python train.py --num_hidden_layers=16 --hidden_size=192 --num_attention_heads=4 --num_key_value_heads=1 --head_dim=32 --intermediate_size=512 --vocab_size=1394 --hidden_act="swiglu" --norm="rmsnorm" --norm_place="pre" --norm_eps=1e-05 --positions="rope" --rope_theta=10000.0 --rope_fraction=1.0 --qk_norm=true --attn_scale=0.177 --bias="none" --tie_word_embeddings=false --parallel_block=false --init="orth" --init_std_qkv=0.0361 --init_std_o=0.0 --init_std_up=0.0361 --init_std_down=0.0 --optimizer="muon" --learning_rate=0.013 --lr_mult_o=1.58 --beta1=0.9 --lr_head=0.00633 --max_grad_norm=2.0 --warmup_steps=0 --schedule="cos" --final_lr_fraction=0.03 --batch_tokens=[16384, 32768, 49152] --max_seq_len=512 --doc_mask=true --train_tokens=161200000 --max_steps=5078 --dataset="wikipedia_en"
MLP neurons of a small language model. Each row is named by its layer, matrix (gate and up: input weights) and neuron, and shows model dimensions 0-95. Each number is 128 + 32 x the weight over its row's rms, rounded and kept within 0 to 255. A neuron's up and down rows have the sign that makes its largest values positive.
After each neuron's rows, "fires on" lists the tokens most often at its 100 highest values on Wikipedia text that the model never trained on. A number after a token or word is its count.

L5.gate329 [ 74  79 169 180 140 172 161 183  89  36 119 109 165 134 163 144 156 119 127 185 117 136 138 122 127 106 107 124  86 147 140 150 137 134 142 135 157  93 184 194 117 163 116 101  89 144 179 176 147 101 120 150 101  78 148 151 162  89  86 146 193  97  87 111 113 133 184  76 114 165 113 161  96  97  84 129  93 149  64  95  88 166 135 112 144  87 144 173 137 121 125  66 131 127 116 141]
L5.up329 [102 137 148 149 144 176 120 140  66 115 149 115 175 143 128 128 112 101 142 145 154 139  89 152 104 134 126 155 131 124 144  88 105 121 113 119 185  33 153 130 169 148 132  66 135 171 111 114 119 103 145 154  92 100  87 107 124  95 112 174 171 100 101 124  62 160 201  78 127 168 102 141 140  78  81 129 105 171 112 104 107 197 212 106 159 110 126 100 113 111  91  89 119 129  82 136]
fires on: "\n\n" 38, ".\n\n" 21, " \"" 17, " |" 7, "\n" 7

L4.gate223 [124 101 116 111 116  71 118 158 130 156 181 118 184  87 170 129  87 114 122 105 125  80  89 144  70 135 136 141 172  69 105  66 171 113 117 130 141 216 146 157 145 157  82  99 131 180  92 159 170 142 153  94  94  86  74  77 165 173  72 222 143 145  57 109 165 104 116 131  97 119 109 133 140 124 106 137  84 118 124 147 144  71  88 125 118 183 157 178 141 111 165  94 102 122 117 100]
L4.up223 [161 124 108 136 132 152 153 179 123  98 179  78 122 108 132 134 136 128 144 138 146 102 164 140 127 129 150 133 146 122 105 160 126  70 136 102 139 138 165 146 165 128  86 141 152 127 150 152 107 138  96 176 112  70 155 166 156 145 109 132 140  80 149 101  93  92 191 123 126 205 118 158 118 127  87 175  62  92 118  78 150  92 121 109 157 137 133 131 122 173 109 119  80  79  88  77]
fires on: " John" 33, "1" 14, " William" 14, "2" 10, "-" 7, "9" 6

L12.gate317 [106  79 155 120 100 153 117 102 109  68  89 100 203 139  60 167 117 128  79  80 148 159 205 146  68 167 134 122 130 146 139 181 126 105  91 132 153 130 123 122 115 150  96 170  69 114 121 115 129 170 148 133 160 132  87 139  99  92 122 123 119  93 146  57  87 162 151 118 133 112 122 142 165 138 105 101  99  90 145 111 104 104 158  87  91 121 128 149 117  99 195 134 141 140 160  92]
L12.up317 [167 112 142 117 146 157 131  57 116  87 149 131 122 166  74 123 172 137 126 149 117 111 145 181  90 164  89  90 133 123 102 133  77 106  76 151 103 168 128 150 150 170 143 133  37 158 143 122 115  53 114 141 146 106 119 106 144 127 174 152 110 109  89  89 116 117 149 118  78  78 137  93 118  98 136 121  94  74 151 103 164 163 146 119 106  61 140 174  91 131 127 110 117 111 133  86]
fires on: "vi" 14, "om" 14, " Th" 14, "im" 12, "er" 9

L6.gate324 [200  97 132 146 123 160 106 103 140  84 140 127  83 123 125 148 136 128 145 134 160 125 124 125 118 170 108 101 133 127 114  87 117 173 158  69 168 110  81 132  93 182 122 141 166 173 128 129 143 117 128 130  98 158 136 195 145  66 144 131  93  91  47 126  92 105 199 150 123 168 117 154 115 124  83 141 166 156  93 125 131 148 141 191 176  83 122 139  86 151 132  75 168 166 116  92]
L6.up324 [151  35 142 190 116 158 105 107 166  92 129 133 127 158 121 167 137 155 121 120 131 119 105 132 102 165 127 139 121 105 119 128 160 140 124  90 145 124 100  87 147 145 127 131 123 149 184 164  96  96 137 123  79 175 147 146 133 153 145 147 156  88  38 151  84  84 152 176 121 141  72 126 113 178  59 160 132 108 189 134 130 138 137 188 158 136  62 122 141 181 105  20 137 122  98  94]
fires on: "-" 17, ".\n\n" 17, "ort" 11, "." 9, ")," 8, " r" 5

L6.gate369 [174  83 137  87 109 174 155 109  90  65 107  57 124 173  84 101 130 154 116 136 143 121 105 136 141 174  74 145 107 158 134 167 151 158 140 160 111  72 130 117 127 145 125 144  88 113 102 181  96 149 143 189 137 198 142 176 143 113 155 122  96  82  71 166 101 143 238  47 147 116 116 134 150  73  66  78  85 183 135 131 118 109 146 156 104 166 103 155 185 155 132  59 130 144 118  91]
L6.up369 [181  74 147 100 144 179 149 152  82  74  81  61 148 144 124  80 115 108 134  99 146 106  98 158 150 133  88 181 125 151 168 142 177 179 110 182  83 112 133  88 141 149 156 144 147 194 121 162 121 105 131 140 154 155 125 171 143 114 118 134  93  93  79  94  70 156 194  58 143 163 179 152 138  96 138 134  90 156 106 128 188 149 117 155 128 193 102 144 159 171 137  62 135 104 123 109]
fires on: ".\n\n" 47, "9" 22, ":" 6, "\n\n" 5, "0" 4

L10.gate249 [103 173 101  67 177 114 119 142 136 100 118  85 127 153 116 182 106 115 148  94 109 119 112 143  90  91  69  79 173  60  87 156 113  79  79 176 144 181 153 130 119 131 116 126 145 105 184 118 146 142 106 152 148 169  50 142 136 138 163 138 164 136  94  96 195  83 147 114 131  60 169 115  81 124  90 163 155 134 166 115  99 114 138  95 174 130 139  98 104 126  82  76 154 126 193 124]
L10.up249 [ 59 203 138 182 136 129 120 107  76 101 179 162 122 117 133 116 154 100 155  80 185 147 120 102 147 175 100 131  98 136 162  81 141  85 143 159 121 154 156 114  83 174 108 163 192 158  82 140 101 107 130 159 109 150  70 166 166 159 135 139  79 180  72 133 104 165 170  74 119 135 131  66  89 143 126 131 201 110 142 158  93 110  77  72 143 112 129  93  81 141 128 163 125  66 147 193]
fires on: "\n" 58, "al" 25, ")\n" 5, "le" 4

L6.gate53 [102  97 115 122 154  96 196 174  83 175 114 163 117 119 168 147 152 125 193 100 129 169 138 142 156 145 116  89 152 133 117  96  85 163 109 147 151 140  99  79 144  92  98 193  92 120 105 110 156 128 156 185 173 170 144 122 147 131 149 103 138 121 130 134  78 148  80  97  95 176 161 168 143  96  97 134 137 100 151 117  95 165  97 114 140 131  95  53  73  79 106  88  69 103 143 146]
L6.up53 [ 75 111 110  95 142  83 188 130  78 140 115  98  79 140 113  88 172 151 155 118 168 192 147 189 156 150  83 114 144 176 101 113 117 181 114 141 129 108 134 136 131 115 114 190 118 110  55 127 156 115 178 204 122 132 131 111 177  94 146 118  91 161 166 140  91 167 127 105  81 162 155 153 129 120 172 100  96 115 148 122 104 105  99  80 148 160  84 115 124  96 116 119 152 100 126 137]
fires on: "2" 64, "7" 11, "3" 8, "6" 6, "4" 6, "1" 4

L7.gate390 [104 168 132 109 186 143  99 116  85 136 124 113 131  81 111  82 168 108 139 156 106 188 145  99 105 163 123 218 144 137 140  70 147 134 172 106 163 117 128 124  97 111 120 109 135 155  82 137 105 124 145  94 102 165 165 150 115 148 163  68 174  95 151 133 143  90  51  91 128 157 152 150 124 141 178 102  99 154 136 147 121 156 129  93 136 108 148 157 151 100 117 102  99 175 147 115]
L7.up390 [101 145 101 121 147 168 137 115 227 147  85 126 123 110 128 109 133 125  99 179 136  96 110 125 186 144 130 135 160 111 130  98 131 120 146 124 106 123  43 107 107 168  91  42 142 124 105  91 102 132 122 126 106 146 102 106 106  95 111 170 206 130 146 164 119  94 131 101 173 125 117 115 156 184 146  84 108 159 153 116 132 207 145 104 130 100 123 100 210 143  99 163  68 119 147 139]
fires on: "c" 31, "s" 26, " of" 15, "h" 13, "g" 7

L9.gate92 [139 173 138 111 119 128  78 109 159 146 130  88 114  90 130 156 139 139 191 131 144 112 172  90  64 133  87 137 141 194  88  83 133  83 108  38 118 130 125 161 145  99 129 103 149 134  78 125  92 174 135 156 114 162 157 160 125 140 147 132  85 125 100 136 138 116  45 144 134 118 180 162 156 166 116 177  80 109  88 127 131 132 163 106 139 129 194 110 147 119 118 105  85 153 135 188]
L9.up92 [109 134 136 143 107 137 151 154 110 212 110  90  85  72  87 143  88 118 166 143 174  93 141  73 156 127 129 146  76 137  99  74 107 115 133 149  85 111 192 126  92 109  81  73 113 123  99 177 112  85 169 156 151 139 198 100 111 145  72 149 182 119 108 130  77 126 143 164 122 144 172 100 185 110  84 160 118 114 159 118 149 139 175 112 134 110 122 133 162  98 145 124 108 148 152 142]
fires on: "g" 77, " offic" 8, "c" 6, "-" 5

L13.gate149 [101 116 125 138 137 131 142 102 159 116 132 109 160 105 141 107 127 152 103 117 117 155  83 110 107 142 110 137 163 132 100 163 119 132 125 179 123 123 117 158 105 151 131 160 140 133 104  93 149 129 123 109 163 174 159 113 136  83 153 123 170 151 161 117 136 203 156  80 208 159  74  98  79 130 154 123  68 135  59 135 128  51 141 161 173 113  76 148 123 198 169 129 101 103 128 152]
L13.up149 [149  92 162 139 133  99 176 122  96 138 167 142 136  92 137 117 129  80 112  83 111 149 154 122 132 146 140 105 128 180 102 107 161 136 108 167 138 146 117 153  93 169 160 108  93 119  94 130 149 104 119 131 102 135 107 120  73 114 105 143 191 100 149 111 200  91 161 122  89 174 150 205 122 102  89 130  80 121 103  68 164 138 135 135 120 140 124 141  93 199 145 147 139  99  92 206]
fires on: "ist" 19, "inist" 13, "ig" 6, " Count" 5, "emb" 5, "ust" 5

L11.gate409 [ 83 114 102 115 129 114 146 142  90  71 120  78 180 131 117 175 117 103 164 125 121  88 169 143 141 109 109 103 138 137  68 181 171 159  77 132 125 116 169  99  54  85  97  93 190  61 172 111 154 106 166 102  86  81 146  78 180 123  96 156  84 146 160 119  75 152 115 170 123 188 133 148 127 135 137 106  58 120 178  52 102  80 172  99 103  98 148 130 150 114 117  95 133 160 146 123]
L11.up409 [113  64 132 141  95 172  78 130 107 133 107 103  93  84 114 103 143 103 103 111 141  88 120  93  74 137 134  94 159 137  91 163 131 160 126 148 146  64 124  82 181 157  95 120 133  87 180 193 139 139 141 129 184 131  83 137 100  89 113 145 146  96  90  91 181 156 117 124 100 136 114  96 137 121 108 140 129 126 126 137  52  92 184 147  55 156 120 137 113 130 130  96 111 140 136  59]
fires on: "or" 18, "en" 10, "ann" 10, "er" 9, "und" 8, "tain" 7

L9.gate391 [ 69 121  75  98 131 140 157 178 127 210 100 133 137 115 157 102 145 125 143 162 140 156 129 144 125 133 139 169 126 149 179 133 111 179 111 116 111  55 114 168 117  82 125 155  89 128 164 125 155 134  89  69 135 115 193 201 132 140 163 118  93 163 160 148 124 145  96 139 115 119 151 143 169 127 115 103  85 139  98 120 131 103  79  81 119 124 123 123 136 109 171 113 122 117 128 141]
L9.up391 [ 87 189  71 143 138 116 179  71 107 132 152 120 112 153 136 122 153 167 113 130 159 124 205 151 149  94  66 112  88  94 151 143 156  87 174  67 111 113 147 145  86 159 150 116  99 150 186 122 121  95 141 107 118  35 140 121 112 104 161 147 158 105  72 140 128 123 140 143 177 117 200 168 155 204 138 144 161 133 160 105 108 139 105 110 164 123 130 119 135 153 151 184 140 130 115 105]
fires on: "ing" 28, "g" 24, "x" 16, "ce" 9, "ag" 5

L4.gate18 [ 90  63 159 167 169 129 103 197 134 120 200  88 113 101 168 156  51 111 112 136 147 126  88 162 104  76 158 194 101 183  51 155 146 122 149 127 144 103 130 128 182 130 115 124 147 151 177 162 139 157 149 111 119 102 133  83 125 101 169 135 108 168 116 132  83  78 178  88 125 134 100 131  77 100  97 124 126 130 110 110 165  98 114 103 186 105 102 165 176  85  77 107 107 128 122 122]
L4.up18 [115 140 134 115  95  90 143 185 154 123 158 140 118  97 152 119  85 148  96 140 200 118 103 155  95 148 180 137 134 148  66 128  86 142 185 109 146 122 140 111 140 206 106 155 141  96 169 139  61 141 146 122 121 149 156  35 119 106 174 137 176  94 109 106 120 122 119 115 134 160  93 138 138  68 121 101 167 165 129  83 170 113 147  93 144 109 113 144 127  93 134 101 116 148 149 101]
fires on: "0" 42, "\n\n" 34, "1" 13, ")\n\n" 6, ")." 5

L4.gate470 [119 137 162 128 167 127 106 174  98 175 152  88 141  94 114 126 148  84 169 153  79  93 135 142 105 141 101  94 147  84 144 156 145 146 154 135 162  45 141 173 128 143 136 189  99 127 151 117 199 171 141 160 102 134 113 156 154 102 134 149 133 144 150  78 117  81 167  79 192 103 185 163 124 190 134  80 116 151 178 184 157  94  70  78 136  41 145 105 106 192 148 117  98 121 163 128]
L4.up470 [145 118 153 143 108 143 122 154 139 152 146  96 104  84 147 166 167  65 152 191 105 111 123 103  65 167  89 100 140 123 155 123 146 167 161 114 197  94 152  92  98 162 128 140 101 160 157 159 160 190 101 157 118 164 131 147 152 104 127 174 149 142 181  47 140 120 128 107 205 101 162 119 136 205 111 110 127 133 136 103 128  72 123  75 141  57 212 119 127 132 117  66  82 112 147 117]
fires on: "0" 92, "–" 8

L9.gate379 [102 116 139 190 113 147 116  78 101 169 106 171 168 150 101 109 138 106 115  94  93 103 158 123 102 113 123  57 112 101 115 157 149 140  95 131 162  78  94 140 102 117 122 129 145 140 171 152 120 152 141 151 184 168 107 134 181  76  78 111 160 137 180 139  97 106 110  93 123 184 156 185 108 158 104 146 162  75 106 126 158 115  95 166 172 169 178 106 118  82 132 117 130 108 105 166]
L9.up379 [166  74 139 170 149 128 120 121 140 104 132 163  66 138  66  94  94  55 109 127 100 103 143 128 115 162 173 127 115 188 165 158 108 146 121 137 175  66 142 132 133 132 153 173 165 143 161 129 152 172 101 129 130 142 116 129  83 120  95 171 103 119 119  94 144 122 171  97 191  92 125 147  92 168 151  55 163 117 123  92 135  94 134 104 140  91 115 105  89 161  68 124 131  98  25 117]
fires on: "ay" 20, "ear" 14, "us" 7, "ar" 7, "oh" 5

L12.gate462 [150 162  75 115 142 171 159  94 105 168 142 123  94 104  97  92 113 113  90 172 102 102 107 170 111 106 120 149 100 219 122 179 200 145  97 155 186 121 130  88  81 116 136 107 173  77 123 112 131  75 137 124 139 157 147  84  83 154 137 127 130 143 141 115 126 138 136  86 128 191 107 125 128  78 108 124 132 134  92 131 116 120 167 102  98 145 186 162 136 148 171 173 174 109 192  96]
L12.up462 [ 90 160 166 172 129 213 194 143 121  85 202 162 101 113 149 112 109 155  79 135 181 118 100 127  67 161 163 140  92 117 138 163 148 180 103 111  96 112 173 164 107 113 115 125 214 151  99 155 107 181 172 152 142 103  96 155  94 185 144 126 164 149 150 139 112 143 107  92 104 127 147 138 155  95 182 156 111  95 140  87  92 184 184 176  89 149 147 126  97  94 112  89 199 106 117 102]
fires on: " rel" 23, " Gre" 22, " the" 14, "el" 9, "i" 8, " The" 6

L4.gate134 [ 81  83 112 111 128 148 131 130 183 138 149  84 134  68 134  98 119  69  92 186  57 153 107 154 120  96 128 154 158 115 116 132 125 150 147 134 108 122 132 113  43 132  90 109  95 120  95 169 100  74 103 150 103  95 138 137 160 126 119 206 115 168 119 126 145  82 163  78 135  85  88 101 108 139  90 122 172 159 146 128 163 118 154 159  97 102 112 136  84 122 187 113  89 185  77 114]
L4.up134 [135 205 151 190 190 126 144 138 111 153 147 182  91 123 153  93 111 137 135 162 100 107  61 104 151 180  94 128 108 142 116 148  79 137  93 113 160  99 146 119 116  78 154 130 145 125 111 132 147  82 144 125 128 116  92 155 117 119 128 113  90 158 165 162 117 143  71 137 110 143 199 164 200  96 116 146 146 109 146  52 118 147 127 153 161 113 125 117 115  51 100  97  66 141 177 176]
fires on: "0" 97

L11.gate300 [143  99 143  96 142 154 169 123 149 135 147 103 115 141 129 138 129 212 117 140 161 150 166 108 118 149 176  74 158 150 141 170 152 129 139 118 152 125  99 136 149 173  65 155 123 136 101  88 113 107 131 139  96 127 162 170 103 186 135 131 113  94 191 126  87 133 105  70  84 162 111 125 145  73 116 103  90  66 170  60 109 144 146 181 112 133 163 148 124 144 122 109 180 166 214 111]
L11.up300 [ 98 128 127  98 197  99 103 118 165  69  86 114 126  88  91 134 108 186  88 139 105 122 182 121 108 139 151 136 126  93 130 142 105 126 125 186  89 130 104 132 116  98  91 122  73 162 117 139 133 136 183 151 126  85  97 147  80 125 132 170 150 133  48 135 118 151 139 160 118 117 109  97 107 108 129  44  66 127 157  62 118 104 119 200  99 142 101 148 112 102  95 131 155 150 117 114]
fires on: " Th" 24, "ar" 20, "l" 11, "im" 10, "ubl" 9, "ust" 5

L10.gate38 [ 70 173 155 105  89 113 142 148 124 142 119 136 132 106 199 132  95 146 151 101 150 106 122 138  46 103  84 118 107  67 113 159 132  79 151 157 155 102 144  90 146 112  91 105 158  85 106 105 135 127 125 115  98 141 124 165 104 129 112 172 122  85  33 127  78  58 153  84  80 118 166 122 102 107 118  64 127 144  92 162 146 148 143 145  93 208 114 143 128 110 100 122 127 122 143 145]
L10.up38 [136 168 209 120 142 124 144  75 159 120 173 126 197 123 140 141  71 142 163 138 167  91  96 123 178 180 145 102  93 158 136 148 136 120 125  98  87  63 119 134 131 131 120 187  67 102  96 129 153  87 171 122 104 122 120  92  75 121 198  75 138 201 112 165 125 128 159 146 110 123  97 109  94 170 153 126 152 127 118 163 158 160 104 149 123 120 140 143 141 113 100 120 220 114  77 173]
fires on: "k" 30, "y" 18, "e" 13, "a" 10, "z" 9

L9.gate339 [101 117 184 119 159 140 141 105 150 127 136  50 103 152 120 125 110 170 177 110 118  82  90 136  95 151 170 161 148 162 165 172 128 142 146 111 122 177 130 152  96 136 127 150 176 105 137 142  97 150 149 135 112 110 146 110 105 158 146 158 120 138 126 141 145  75  75  89 140  49 153  70  70 130 118 142  39 146 142 135 109 161 129 110 146  66 152 125 144 107 124 173  92 127 117 126]
L9.up339 [ 92 120 127  95 139 135 118  97 123 143 137  89 132 122 121  99 141 144 124 144 169 134 100 116  73 184 154  78  58 137 102 143 152 200 112 148 186  78 138 199 115  64 119  39 113 192  83 110 108 134 181 129 114 160 142  61 148 114 162 121 158 213 145  93 150  87 125  96 148 159 156 100  77 174 164 122  99 153  78 143  99 100 121 142 127 137 147 164  85 135  26 109 118 111  91 159]
fires on: "ated" 18, "ile" 12, "ative" 10, "ic" 9, "cted" 6

L7.gate165 [154 123 116 163 110 152 101 110  86  40 102 112 162 139 127 114 191 147 146 134 114  93 137  64 149 146 193 157 149 139  71 110 120 169 141 112 142  64 165 113 123 138 135 101 131 128 128 168 149 137 131 133 105 196 132 134 131  98 150 157 109  91 106 113  78 121 138 128 142 122 114 157 109 117 114 115 113 126 130  91 218 138 144 175 161 149 108 178 154 129 146  83 130 168 165  73]
L7.up165 [131 103  83 163 106 172  66  72  92  63  99  83 176 119 114 159 152 113 135 122 101 130 111  31  99 181 173 160 146 167  93 151 124 146 170 146 114  99 195 118 130 114 151 120 172 118 153 162 121 168 160 124 164 169 110 117 141  72 153 184 109  81 106 130 121 106 148 116 123  84  66 144  88 153  68 170 170 173  95 151 158  42 132  89 152 170  48 152 134 146 166 136 151  98 147 106]
fires on: "." 77, ".\"" 15, ".\n\n" 5

L5.gate186 [112  81 165 174 150  99 128 130 177 147 161 104 144 106  53 171  95  62 105 130 140 190 110 166 120 104 146 160 102 158  58 155 136  75 101 188 114  57 115 173 168 169 139 153 153 129 131 119 123 120 124  98  87 137 126  84 216 100 142 166 123 115 153 166 133 126 159 157  87 155 110 129 125 110 134  84 109 157 116 104 136 102 119 165  54 108 189 112 124  78  82 125  93  86 122 142]
L5.up186 [156 116 126 133 131  84 154  97  83 129 204 119  97 131  81 153  98  94  92 172 108 164 165 146 120  96 138 153  66 158  85 155 133  84 136 143 144  57  86 127 150 176 135 166 128 110  91 142 112 112  71  92 111  82 168 118 182  93 145 173 143 127 137 143 110  91 159 127  57 131 139 137  72 115 128  68 127 166 108 106 126  93 155 132  77  74 131 116 147 113  92 105  56 148 114 171]
fires on: " V" 46, "0" 27, "," 12, " II" 10

L6.gate385 [ 60  82 143  66 147 133 138 137 145 154 138  82 166 156 132 154 121 151 131 138 154 131 135 146 110 141  68 133 162 204 170 147 137 102 128 113 152 118 127 118 158 105  49 106 103  60 116 106 133 149 208 165 155 101 145  72 158  83 128 153 131  47  76  90 109  90 172 102  86 140 150 144 105 127  78 151 121 168 166  61 101 117  63 156  87 108 118  89 136 102 121  55 133 142  65  74]
L6.up385 [136 131  96 103 146 157 125 119 132  64 115  87 116 112 129 132 113 173 136 165 171 137 103 171 171 129 129 106 138 136 107 142  53 187 140 112 105 116 135 105 101 148  81 146  92  49 167 118  88 110 114 142 130 111 170 130 213 131  84 129 140 122 114 109 128 143 221 136  77 185 111 124 122  69  71 180 129 145 175 135 122  94  76 154 164 171 139 141 114  92 125 105  88 104 135 101]
fires on: "1" 19, "up" 19, " sup" 18, "0" 17, "2" 7, "6" 6

L6.gate224 [147 107 124 140  95 117 151  84 107 102 159 107 135 103 137  53 178 114 135 106  84 135 128  89 164 160 128 117 121 138  92 103 142 145 152 136 103 128 148 111 166 115 131 113 100 134 123 181 119 143 124 115 177 157 144 177 173  95  72 127  77  90 142 139  78 181 131  80 162 169 211 107 142 141  89 150 168 164 109 118 171 125 189 166  87 127  36 118 105 139 163 120 140 137  50 115]
L6.up224 [126 207 134  99  99 130 130 118 128 170  53 122 122 105 130 142 145  69 124  88 132  92 119  79  96 138 148  77 141 142 125 145 158 142 118  85 127 161 111 151 234 169  60 122 134  48 176  84 194 107 131 111  87 143 100  82 114 115 117 160 112 101 132 185 178  70 177 126 190 135  75 149 129 132 109 100 145 176  82 150 127 127 150 116 129 155 133 125 115 157  87 172 135 135 108 136]
fires on: " v" 15, "1" 11, "9" 11, "0" 10, " h" 8

L5.gate298 [192 122 167 102 134 157 186 105 154 131 105 122  98 152 113 107 178 194 155 112 130 149  79 106 158 108  93  98 151 116 133  66 100 152 171 135 168 154 124 170  85 226 144 178 107 162 111 168 117 113  84 127 161 157 147 121 157 146  90 131 122 202 128  95 115 104 132 143 125 132  79 111  98 135 142 125 102 171 157 111 149 107  98 117 112  69 104 102 109 146 166  95 177  85  93 128]
L5.up298 [121 117 104 127 118 122  79 155  61 197 186 143 124 114 156 103 137 179 116 136 104 175 148  72 104 209  96 116 154 106  80 130 175 168 199 124 118 135 164 118 136 127 120  98 158 159 104  89  73 130  81 193 151 135 160 134  96 100  99 132  63 146 118 167  98 172 115 122 164 149 109 109 144 105 102  85 146 142 107 151 156 129 147 109 175  88 103 122 183 165 177 144 140  80 125 149]
fires on: "ull" 22, "H" 19, "L" 15, "B" 13, " long" 7, "istory" 4

L13.gate155 [168 110 114 125 119  63 109 123 125  71  72 119 102 116  95 134  97 112 115 154 132 137 151 150 160 100 118 114 180 103 110 104 121 116 108 146  77 162 163 140 127  80 115 140  98 127 140 179  75 122 131 122 156  81 127 126 121 138  94 154  86 129 101 125  98 172 161 100 108 108  92 150 109 137 103 119 107 134 179 105 128 118 120 165 118 138 134 152 121 140 103 134 107 182 101  98]
L13.up155 [169 120 118 150 179 129 120 127 113 171  72 166 128 123 121 144 125 107 191  66 142 151 185 157 131 127 137  87 102 128 117 104  76 199 123 100 176  93  75 185 145 118 139 147 143 156 175 145 136 111  58 155 103 115 142  89 140 128 109 138 123 150 140 118 146 126 145 118 149 148 136 193 153  84  98 156 132 180  75 168 191 172 184 114 107 194 158 115 116 210 106 166 128 125 127 135]
fires on: " " 43, "0" 13, "9" 6, "8" 5

L5.gate255 [102 119 122 143 144 109  77 132 130 160 167 116  96  81 123 144 119  76 135 142  35 176  89  85 120 171 127 122 124 109 147 109 152 126 134 137 116 141 142 157 111 137 143 130  78 127  98 187 115 110 168 112  93 130  76 178 160 122 112 152 133 128 125 109 129  94 138  80 131 118 156 159 117 153  86  92 140 131 140 134 170 102 120 146 160  71 152 153 161  71 127 140 115 185 137  68]
L5.up255 [179 157 114 136 182 138 119  78 102 162 188  93  84 107 110 140 126  96 117 176 141 137  86 118 102 117  79 112 120 143 122 133 107 135 128 142 160 113 144 122  59 159 154 120 100 158 102 109 136 101 111 147  69 127 129  46 182 161 161 156 168 130  95 114 114 141 160 142 107 101 232 134 131 152 112  66 137 120 132  95 141 161 188 122 125  62 215  80 113 129 119 112 148 149 142 116]
fires on: "0" 100

L13.gate264 [202 152 108 157 103  99 115 128 126 129 136 100 158  98 170  88 105 146 145 172 147 104 151 126 100 155 100 124 141 149 121 135 105 127 148 156 193 132 143  74 130 174  57 179 150 177 102 102 174  86 158 149  95 157  68 135 106 150  94 161 169  31 135 113 157 150 139 114  87 169  62 103 115 133 137 136 137 183  93  74 152 142 109 209  88 125 145 124 127 108 150 148 133 108 123 155]
L13.up264 [147  67 128 140 114  91 106 138 125 132 113 164 145 132 176 128  95  65 196 201 136  90 126 132 173 173 177 187 162  92 142 156 126 141 127 117 152 152 119 110 115 178 135  90 185 172  75  68 143 130 139 109 145 145  70 157 225 159 132 119 145  76 117 128 140 129 156 155  99  93  71 114 143 124 129 106 158 154 126  92 139 144  71 150 112 151 110  89 171  81 124 218 119 165  98  89]
fires on: "ri" 42, "en" 22, "ap" 8, "em" 8, "op" 4

L10.gate150 [143 130 124 108 158 151 159 112 131  93 153 134 115  86 146 125 163 103 140 110 172 137 159 141 136 140 118 141 137 139 104 149 126 164  85 144 114 137  82 165 144  93  89 129 110 135  93 139 124 111 153 219 128 119 123 123 132 140 113  96 172 164 156 101 162 112 113  46 150 146 138  90 184 118 169 180  73 163 123  93 110  85 107 119 126 171 132  88 159 140 193 113 114 126 108 138]
L10.up150 [124 176 128 134 181 125 167 145 121  93 175  83 117  89 121 148 194 103 145 129 149 118 106  92 100 127 148 130  97 170 160 145 114 126 157 149 146 157 125 126 125 129 131  98 150 153 155 113 118 138 123  31 183  89 107 122 123 183 137 130 198 157 136 117  79 147 113 177  80 149 120  87 114 159 108 169 108 190 119  97 129 144 105  98 127 177 130 104 130 134 156 130 173 111  35 121]
fires on: "re" 35, "e" 31, "te" 7

L5.gate56 [152 141 133 117 105 124  71 155  89  74  99 125 134 157 155 132 144 141 108 143 148 106 129 135 178 158 139 154 120  96 123 135 117 184 134  93 161 105 177  72 147 126  78 117 166  74  97 185 135 147 109 190 101 133 116 127 144 108 155 173  69 125 100  84  94 122 207  70 161 102 119 185 149  82  25 147 144 162 113  99 123 125 194 157 137 155 170 148 152 144 112  97 124 151 152  76]
L5.up56 [126 100 164 139 139 149  93 147  97  54 120 112 103 126 137 168 180 174 122 130 129 141  77 158 124 156 162 142 124  90  94 130 117 195 142 134 124  71 121 140 102 131  87  66 164 153 121 178  82 129 139 177 135 110 126  99 149 144 134 176 114  82  86 104  82 115 172  82 127 134 115 167 163 115  21 157 137 144 134  90 111 208 169 169 151 136 165 130 122 170 126  77 132 122 127 123]
fires on: ".\n\n" 34, ")" 28, ")." 12, ")," 6, "." 6

L12.gate306 [103 136 133 145 101 184 150 126 117 117 115 140 187 153  93  56 175 141 195 171 139 137 144 124 165 104 136 112 103 112 125 211 170 157 115 169 144 114 123 154 100 112  99 141 157 162 137 128 118 142  99 169 103 158 147 142 176 179  97 110 181 112 200 112 119  84 137 113 130 113 113 132 116 112 104 151  90  94 151 113  70 148 182 160  95  92  70 119 111 116 123  74 157 134 161 104]
L12.up306 [132 128 129 132 138 120 104 121  91 148  92 106 151  88  66 128 115 191  74 115 123 136 109 114  66 133 130 158 182 170  92 145 178 193 111 104 135 103 105 108 175 117 199 165 165 133 121 104 147 112  97  96  90 103 118  85 134  99  73 129 136 120 156 124  76 118 135 148 125 141 142 129 119 123  90  71 166 150 159 177 121  39 173 118  86 125  87 129 112  93 151  65 158 128 121 148]
fires on: " not" 27, "er" 21, "o" 11, "ar" 11, "en" 7, "or" 6

L13.gate108 [174 119 128 183 104  68  98 110 139  89 130  93 120 181 132 169 135 143 107 170  77 122 113 121  95 117  63 131  68  87 165 149 147 115 174 107 104 130 150 157  91 136 141  87 130 167 128 145 150 134 145  97 141 150 139 159 146 123 173 104 139 149 120 163 132 144 116  99 173 100 109 100  59 129  96  62 123 133 161  99 164 141 159 161 217  89 200 150 135 132 148 133 168 140 169  53]
L13.up108 [124 126 143 176 152 160 130  80 134 115 108 151  83 112 213 139 130 156 112 136 131 106 142 137 156 129 133 120 127 168 126 164 118 128 159  96 177 117  73 198 103 124  83 171  73 172 124 129 132 157 128 168 165 132 124 118 157 118 154 164  62 152 162 133 193 121 137  94 125 146 169 148 103 210  74 114 108 154 103 148 116  95  86 187 116 162  89 103 185 137 156 145 117 163 157 125]
fires on: " of" 36, " le" 7, "her" 6, "ther" 4